config.yaml
n_layer: 17
d_model: 512
n_head: 8
n_kv_head: 8
head_dim: 64
d_mlp: 2048
vocab_size: 16384
activation: "tanh_gelu"
norm: "layernorm"
norm_place: "pre"
norm_eps: 1e-05
positions: "learned"
qk_norm: false
attn_scale: 0.125
bias: "all"
tie_embeddings: false
parallel_block: false
init: "normal"
init_std_qkv: 0.0206
init_std_o: 0.00354
init_std_up: 0.0206
init_std_down: 0.00354
optimizer: "adamw"
lr: 0.000912
beta1: 0.9
beta2: 0.95
weight_decay: 0.3
lr_head: 0.00816
grad_clip: 2.0
warmup_steps: 224
schedule: "wsd"
decay_fraction: 0.58
decay_shape: "linear"
final_lr_fraction: 0.05
batch_tokens: 131072
seq_len: 1024
doc_mask: true
train_tokens: 739200000
steps: 5640
dataset: "wikipedia_en"
MLP neurons of a small language model. Each row is named by its layer, matrix (down: output weights) and neuron, and shows model dimensions 373-436. Each number is 200 + 40 x the weight over its row's rms, rounded and kept within 0 to 999.
A block is one neuron, or neurons of one layer that tend to fire together. After each block is what it responds to, as a language model described it from the Wikipedia text at the highest values.

L3.down758,167,174,160,176,220,222,200,169,196,142,146,110,116,236,207,283,208,173,186,231,238,187,186,197,256,203,173,212,122,181,226,166,172,278,210,151,192,194,236,164,116,241,211,240,209,181,246,137,186,161,238,222,208,213,235,171,211,223,148,203,263,204,193,202
Responds to: Word-final name fragments

L8.down227,202,132,250,185,252,241,188,179,180,147,208,135,194,335,201,180,155,92,201,217,184,152,224,235,193,146,214,206,175,210,266,181,191,106,179,136,199,214,197,205,188,251,177,228,289,174,210,173,154,202,177,163,180,133,178,191,173,190,231,229,250,171,151,181
L8.down401,191,201,240,279,233,182,199,220,139,166,183,140,211,187,185,228,181,189,202,238,222,141,175,267,166,204,190,204,202,147,289,91,196,265,189,206,197,256,175,182,185,255,303,174,120,208,261,229,176,262,192,177,195,152,229,205,243,193,143,171,176,204,225,133
L8.down1044,161,276,152,265,158,255,279,260,211,191,280,225,255,129,238,241,242,180,215,196,185,207,176,150,175,135,209,144,221,217,142,258,246,169,216,284,263,206,194,226,198,213,246,161,246,234,145,167,275,198,223,104,198,122,208,157,241,253,137,205,212,228,253,216
L8.down1302,229,185,196,309,192,277,272,219,224,219,222,95,255,226,228,182,189,210,185,150,208,206,274,233,169,141,190,143,245,204,196,199,184,219,257,158,232,215,189,169,144,300,177,203,240,195,200,193,121,210,218,189,195,193,230,246,144,177,232,198,315,222,207,227
Responds to: Proper-name endings

L5.down88,262,196,211,148,219,189,110,133,221,123,138,197,202,211,171,219,192,127,248,198,242,139,181,210,279,239,185,129,229,195,217,232,184,253,190,312,197,164,172,198,81,185,209,226,136,259,114,180,319,192,156,174,179,178,206,205,207,164,207,262,208,131,158,213
L5.down113,211,187,221,124,229,194,233,246,184,191,181,204,236,237,201,200,193,211,223,290,184,249,129,184,204,267,193,185,94,144,122,157,224,209,177,181,175,105,223,212,274,224,165,221,216,237,161,155,203,227,179,159,224,229,153,261,197,165,133,201,222,174,258,239
L5.down1006,315,227,231,125,204,253,158,174,222,173,156,100,197,237,257,163,176,194,223,249,247,174,191,183,260,209,200,199,314,202,171,206,108,224,189,180,195,220,201,150,155,229,217,177,162,234,113,180,269,143,136,270,206,205,194,155,158,176,115,214,243,147,160,207
L5.down1084,214,203,236,141,180,236,135,153,316,143,184,158,235,279,217,303,212,168,225,196,264,184,161,190,299,221,244,191,308,239,202,173,114,195,197,266,223,192,185,188,134,207,159,211,176,232,140,132,265,191,183,209,169,223,208,174,245,137,176,274,188,224,129,232
Responds to: Late table cells

L3.down1216,216,251,168,208,188,153,141,222,190,228,194,171,256,123,194,191,155,269,178,191,272,175,178,202,193,205,208,222,214,182,215,260,241,209,214,247,231,242,210,90,213,178,251,223,204,169,189,213,270,190,251,133,165,199,187,170,196,171,146,264,223,234,238,216
Responds to: Past-tense/participle verbs

L3.down497,259,233,165,173,251,199,198,171,152,231,166,186,198,172,151,198,211,204,202,197,169,177,237,158,232,243,150,170,198,139,246,169,91,132,207,199,216,194,221,181,196,162,256,260,206,173,213,173,227,218,158,197,145,233,216,220,238,227,231,205,161,131,211,258
Responds to: Word endings and possessive apostrophes

L8.down182,228,159,224,246,135,251,231,250,125,168,230,148,203,203,138,203,166,211,197,164,185,204,167,162,209,174,192,98,200,189,281,237,141,229,247,214,220,242,197,257,190,212,200,185,237,220,174,177,229,187,221,248,217,250,242,210,181,223,199,204,158,206,198,176
L8.down412,249,197,184,132,173,179,192,186,247,195,205,223,201,170,247,264,196,175,236,213,254,189,145,286,201,177,155,220,244,118,176,201,209,229,175,250,185,174,214,119,222,250,136,207,201,209,230,178,217,279,232,232,209,209,119,240,205,198,165,245,247,153,207,164
L8.down805,162,194,202,200,147,200,265,308,188,245,164,210,189,163,202,177,166,141,165,132,201,269,222,166,262,190,155,148,215,195,183,226,142,168,170,183,171,177,198,185,194,161,164,230,212,270,222,198,169,272,202,225,189,254,238,303,207,219,166,186,107,273,192,276
L8.down986,202,137,214,205,177,174,217,185,209,204,211,213,212,223,242,260,175,297,229,186,245,298,194,234,136,95,170,209,263,169,175,233,149,220,219,264,180,187,203,194,187,223,132,208,221,283,139,194,225,258,247,207,188,203,241,230,144,163,163,200,154,202,208,205
Responds to: Word after copula

L8.down263,148,206,237,171,158,204,217,233,187,236,203,186,211,231,133,167,141,213,194,237,171,189,230,194,197,206,151,165,172,121,209,156,181,151,278,264,168,279,267,182,221,149,245,213,166,279,167,181,276,208,272,209,155,195,245,170,185,204,181,194,151,207,186,141
L8.down440,225,184,175,177,206,204,206,183,189,197,180,151,164,200,169,116,199,159,265,258,144,184,248,226,177,148,212,208,178,149,212,256,215,255,231,140,252,212,189,187,219,117,154,203,154,194,197,252,206,181,215,167,221,147,201,199,253,188,228,205,274,184,198,81
L8.down519,258,191,238,245,177,229,210,198,208,213,201,102,199,242,192,273,197,140,282,264,184,109,257,200,197,221,230,256,185,219,241,203,246,78,171,146,103,216,230,126,193,220,235,217,172,180,178,212,195,213,206,215,222,207,192,210,198,231,287,255,186,181,144,147
L8.down1381,175,177,224,185,165,268,198,197,144,182,195,93,249,261,84,220,136,196,207,233,174,158,248,166,279,194,191,297,219,177,277,157,172,155,241,250,140,237,244,214,227,222,205,184,157,238,228,221,166,220,241,245,168,212,178,226,223,243,209,150,70,182,163,126
Responds to: Surname endings

L5.down481,166,248,201,247,216,205,192,245,205,101,232,180,245,274,182,195,180,232,338,247,276,133,180,210,217,200,212,161,149,184,154,157,172,209,198,222,212,190,177,206,178,191,205,170,211,304,182,289,334,211,231,247,123,166,232,190,207,183,123,225,226,181,192,229
L5.down1069,222,242,255,222,200,178,259,206,204,136,180,174,215,186,222,226,160,143,255,219,244,177,210,175,189,237,266,163,201,179,221,237,226,215,165,275,198,240,174,236,224,240,211,158,201,215,150,249,259,133,217,195,211,200,179,114,209,215,169,197,105,175,114,185
L5.down1127,264,175,228,151,208,177,157,229,174,226,198,178,196,244,148,221,232,175,176,202,224,166,211,191,180,178,281,118,148,198,224,183,222,258,206,258,197,223,162,182,170,176,224,225,219,214,225,239,214,173,205,167,169,205,216,183,197,188,208,197,184,197,174,187
L5.down1672,279,220,266,268,178,190,171,166,148,212,262,226,231,173,183,212,76,159,264,238,248,191,166,180,238,212,162,158,224,216,216,297,215,185,245,191,205,215,195,323,264,221,214,203,204,200,229,153,225,174,200,160,210,242,175,86,170,254,172,217,161,188,129,186
Responds to: Person name endings

L8.down571,171,152,217,141,214,220,197,242,158,210,234,207,170,182,159,181,217,165,201,202,150,189,182,135,276,164,134,193,238,109,204,218,133,126,174,188,189,183,243,158,240,214,170,134,180,212,243,232,149,200,161,116,202,252,205,133,230,267,237,187,193,230,202,184
L8.down1086,281,186,199,217,204,198,223,162,198,188,182,165,199,199,165,242,201,223,230,260,293,162,229,178,215,233,189,240,173,174,190,175,237,152,210,120,197,180,272,189,209,207,185,232,232,241,202,154,138,194,234,137,215,232,210,227,219,253,183,264,224,187,216,241
L8.down1431,240,210,240,219,207,186,210,287,192,188,163,209,223,147,178,295,181,194,214,179,189,215,165,219,165,180,171,236,196,185,199,220,261,167,144,203,196,160,237,264,153,198,236,81,196,152,252,177,181,210,146,200,204,107,225,115,143,166,203,119,224,180,182,228
L8.down1515,208,248,287,183,163,225,206,215,209,203,214,197,229,234,192,161,187,215,195,180,275,190,140,216,210,178,164,169,248,280,182,201,224,169,235,195,223,257,195,116,248,250,288,154,211,142,163,177,225,193,274,181,219,160,147,196,180,174,181,181,163,206,244,210
Responds to: Coordinating "and" after long names

L3.down1170,248,220,170,186,249,199,200,129,160,206,189,180,182,180,181,190,205,225,220,215,164,180,209,156,220,258,163,168,197,132,257,201,129,145,224,172,213,210,220,190,210,138,262,248,187,139,248,175,215,226,164,187,119,220,212,231,251,226,196,210,149,107,218,250
Responds to: Coordinating "or"/"and" tokens

L5.down4,183,164,198,184,207,176,237,200,184,165,232,178,223,196,184,170,183,240,207,215,189,239,189,161,258,204,199,159,243,205,137,207,207,217,193,268,204,191,211,144,149,163,219,193,193,252,161,194,203,249,179,249,189,205,191,252,200,142,192,273,221,166,153,136
L5.down440,219,146,248,179,167,221,164,168,223,139,217,138,173,212,209,231,239,135,241,178,252,134,192,206,227,189,208,186,174,214,163,159,214,228,240,244,221,199,134,184,119,204,225,212,186,250,147,130,238,243,194,265,169,217,206,173,204,119,167,194,231,207,115,171
L5.down1708,158,166,200,200,178,219,192,209,162,189,173,161,234,143,174,225,179,148,180,234,165,214,158,214,182,218,231,157,208,210,218,258,118,179,198,261,230,161,175,140,206,202,197,192,190,211,153,150,236,198,186,212,181,161,231,133,137,185,162,172,235,172,115,170
L5.down1865,200,160,205,169,198,231,204,176,327,195,128,145,193,231,211,244,268,260,239,157,223,155,215,212,163,204,176,164,191,213,205,187,172,305,140,212,180,172,188,185,140,195,178,244,238,179,215,150,190,212,245,193,187,189,283,208,235,132,169,164,195,187,151,233
Responds to: Passive participles after auxiliaries

L3.down784,252,262,185,198,213,173,217,177,244,258,222,244,159,114,223,156,204,156,247,171,209,198,213,182,160,249,240,219,273,179,228,199,212,165,166,215,180,270,165,128,214,157,117,242,217,178,252,109,194,213,174,203,143,199,220,223,162,252,236,161,226,142,179,179
Responds to: Sports statistics tables

L5.down228,139,190,147,230,196,182,237,207,210,164,233,118,163,167,214,200,143,177,196,197,191,253,205,222,201,200,281,194,176,171,178,132,170,181,223,209,201,218,147,207,181,197,180,181,220,243,131,196,211,141,187,224,139,206,281,182,255,204,195,252,278,193,206,231
L5.down1078,204,206,146,204,216,211,191,202,186,280,166,223,218,132,177,194,271,295,181,228,208,226,212,192,254,214,208,332,125,165,238,256,244,155,247,205,213,234,256,239,262,255,167,170,205,107,196,193,196,152,223,175,175,225,188,149,169,265,166,253,221,189,183,178
L5.down1248,156,209,131,338,213,133,330,228,220,187,196,248,188,217,196,148,233,231,228,222,75,253,212,212,246,189,183,256,86,239,181,237,233,174,217,134,204,278,267,179,199,294,203,181,224,171,224,289,146,175,241,153,246,179,130,103,101,131,178,58,323,206,197,226
L5.down1675,195,261,142,203,215,302,237,297,126,237,184,157,148,159,159,214,272,238,261,114,205,143,222,195,189,154,216,202,147,192,199,139,181,190,207,133,170,238,186,229,241,183,177,219,237,145,226,214,118,206,253,195,197,220,203,244,191,244,189,185,188,147,204,230
Responds to: List-final "and"

L5.down712,198,96,205,84,205,196,212,224,198,224,206,245,202,142,212,293,161,242,182,255,236,206,192,192,213,235,206,174,162,216,244,172,191,141,234,288,189,196,249,227,221,207,215,153,203,132,167,166,197,224,184,118,169,183,204,180,212,175,237,239,162,220,207,245
L5.down1145,173,216,118,191,181,215,186,164,167,103,157,295,196,214,184,224,129,196,202,204,185,202,187,200,181,203,229,173,226,194,182,248,157,251,221,210,227,113,228,275,201,199,265,127,188,184,114,161,241,184,280,169,174,232,262,164,208,267,249,251,148,178,223,217
L5.down1264,169,173,197,146,207,200,199,223,180,241,173,262,194,136,199,232,215,218,215,151,190,183,174,200,173,204,168,210,243,254,208,170,212,227,180,213,189,201,183,208,224,230,241,176,177,198,157,190,191,229,282,100,149,198,178,217,261,251,193,162,215,193,178,250
L5.down2014,204,172,186,104,172,225,198,242,183,247,233,165,147,201,223,175,167,152,206,223,150,217,198,193,245,221,198,200,173,178,282,208,164,78,195,165,180,243,257,245,232,217,227,208,195,151,171,181,138,209,172,231,256,200,143,185,164,166,254,253,179,204,244,203
Responds to: Adverbs before main verb

L5.down96,239,160,255,177,203,128,170,186,199,171,217,153,149,262,209,173,248,147,180,254,168,180,203,199,200,203,144,158,280,231,198,199,178,227,230,170,201,207,245,209,135,167,185,212,186,222,202,153,210,173,134,265,259,190,155,266,156,261,201,148,210,158,141,218
L5.down1588,263,233,218,190,192,165,215,177,227,222,189,104,213,214,222,129,200,126,215,192,181,224,164,209,184,224,204,193,322,177,226,225,164,238,197,213,231,216,166,194,160,122,218,203,91,189,214,123,170,198,192,290,251,210,156,217,143,182,197,185,192,206,178,229
L5.down1618,235,184,156,261,178,195,203,220,201,216,174,63,279,196,192,160,170,153,190,244,238,199,198,215,157,257,220,249,192,157,214,216,199,157,222,233,214,150,244,262,272,148,184,262,161,154,205,188,149,226,212,317,251,216,249,218,182,184,216,176,221,224,124,204
L5.down1841,235,253,244,207,179,146,167,209,241,214,188,120,252,136,241,119,180,88,218,274,166,194,164,185,195,207,203,216,265,201,189,192,215,283,241,223,231,217,194,170,172,122,172,241,91,176,228,209,277,148,165,281,274,207,160,176,164,193,152,182,191,219,194,182
Responds to: Word-final subword pieces

L8.down205,188,222,173,124,213,173,209,209,140,200,253,211,139,169,180,98,224,199,214,176,196,203,175,245,177,199,233,189,215,178,146,213,247,223,204,210,153,190,178,184,253,183,267,222,176,191,162,252,221,178,209,233,218,199,176,162,101,135,194,224,173,227,252,132
L8.down678,158,207,203,141,237,204,184,281,128,231,213,172,174,181,97,319,233,188,180,216,109,159,161,209,226,226,261,225,127,189,241,176,157,223,262,181,229,255,213,170,203,229,192,236,204,281,246,199,206,260,167,115,192,144,224,169,201,198,162,215,168,168,132,222
L8.down1143,164,197,266,244,226,204,227,207,212,249,254,177,160,144,210,176,196,212,228,190,222,160,238,168,183,191,256,94,194,250,227,209,176,217,178,219,162,175,178,228,239,202,210,134,226,213,174,223,191,230,260,246,323,171,193,232,212,253,251,192,209,94,234,184
L8.down1972,275,190,185,204,185,221,232,245,156,214,248,214,248,202,148,185,219,302,229,273,173,174,273,216,237,195,206,183,150,197,172,147,273,158,175,171,196,217,171,245,182,173,222,230,217,208,196,251,154,143,131,165,232,161,201,232,203,202,219,241,201,205,280,179
Responds to: Slot before a bare verb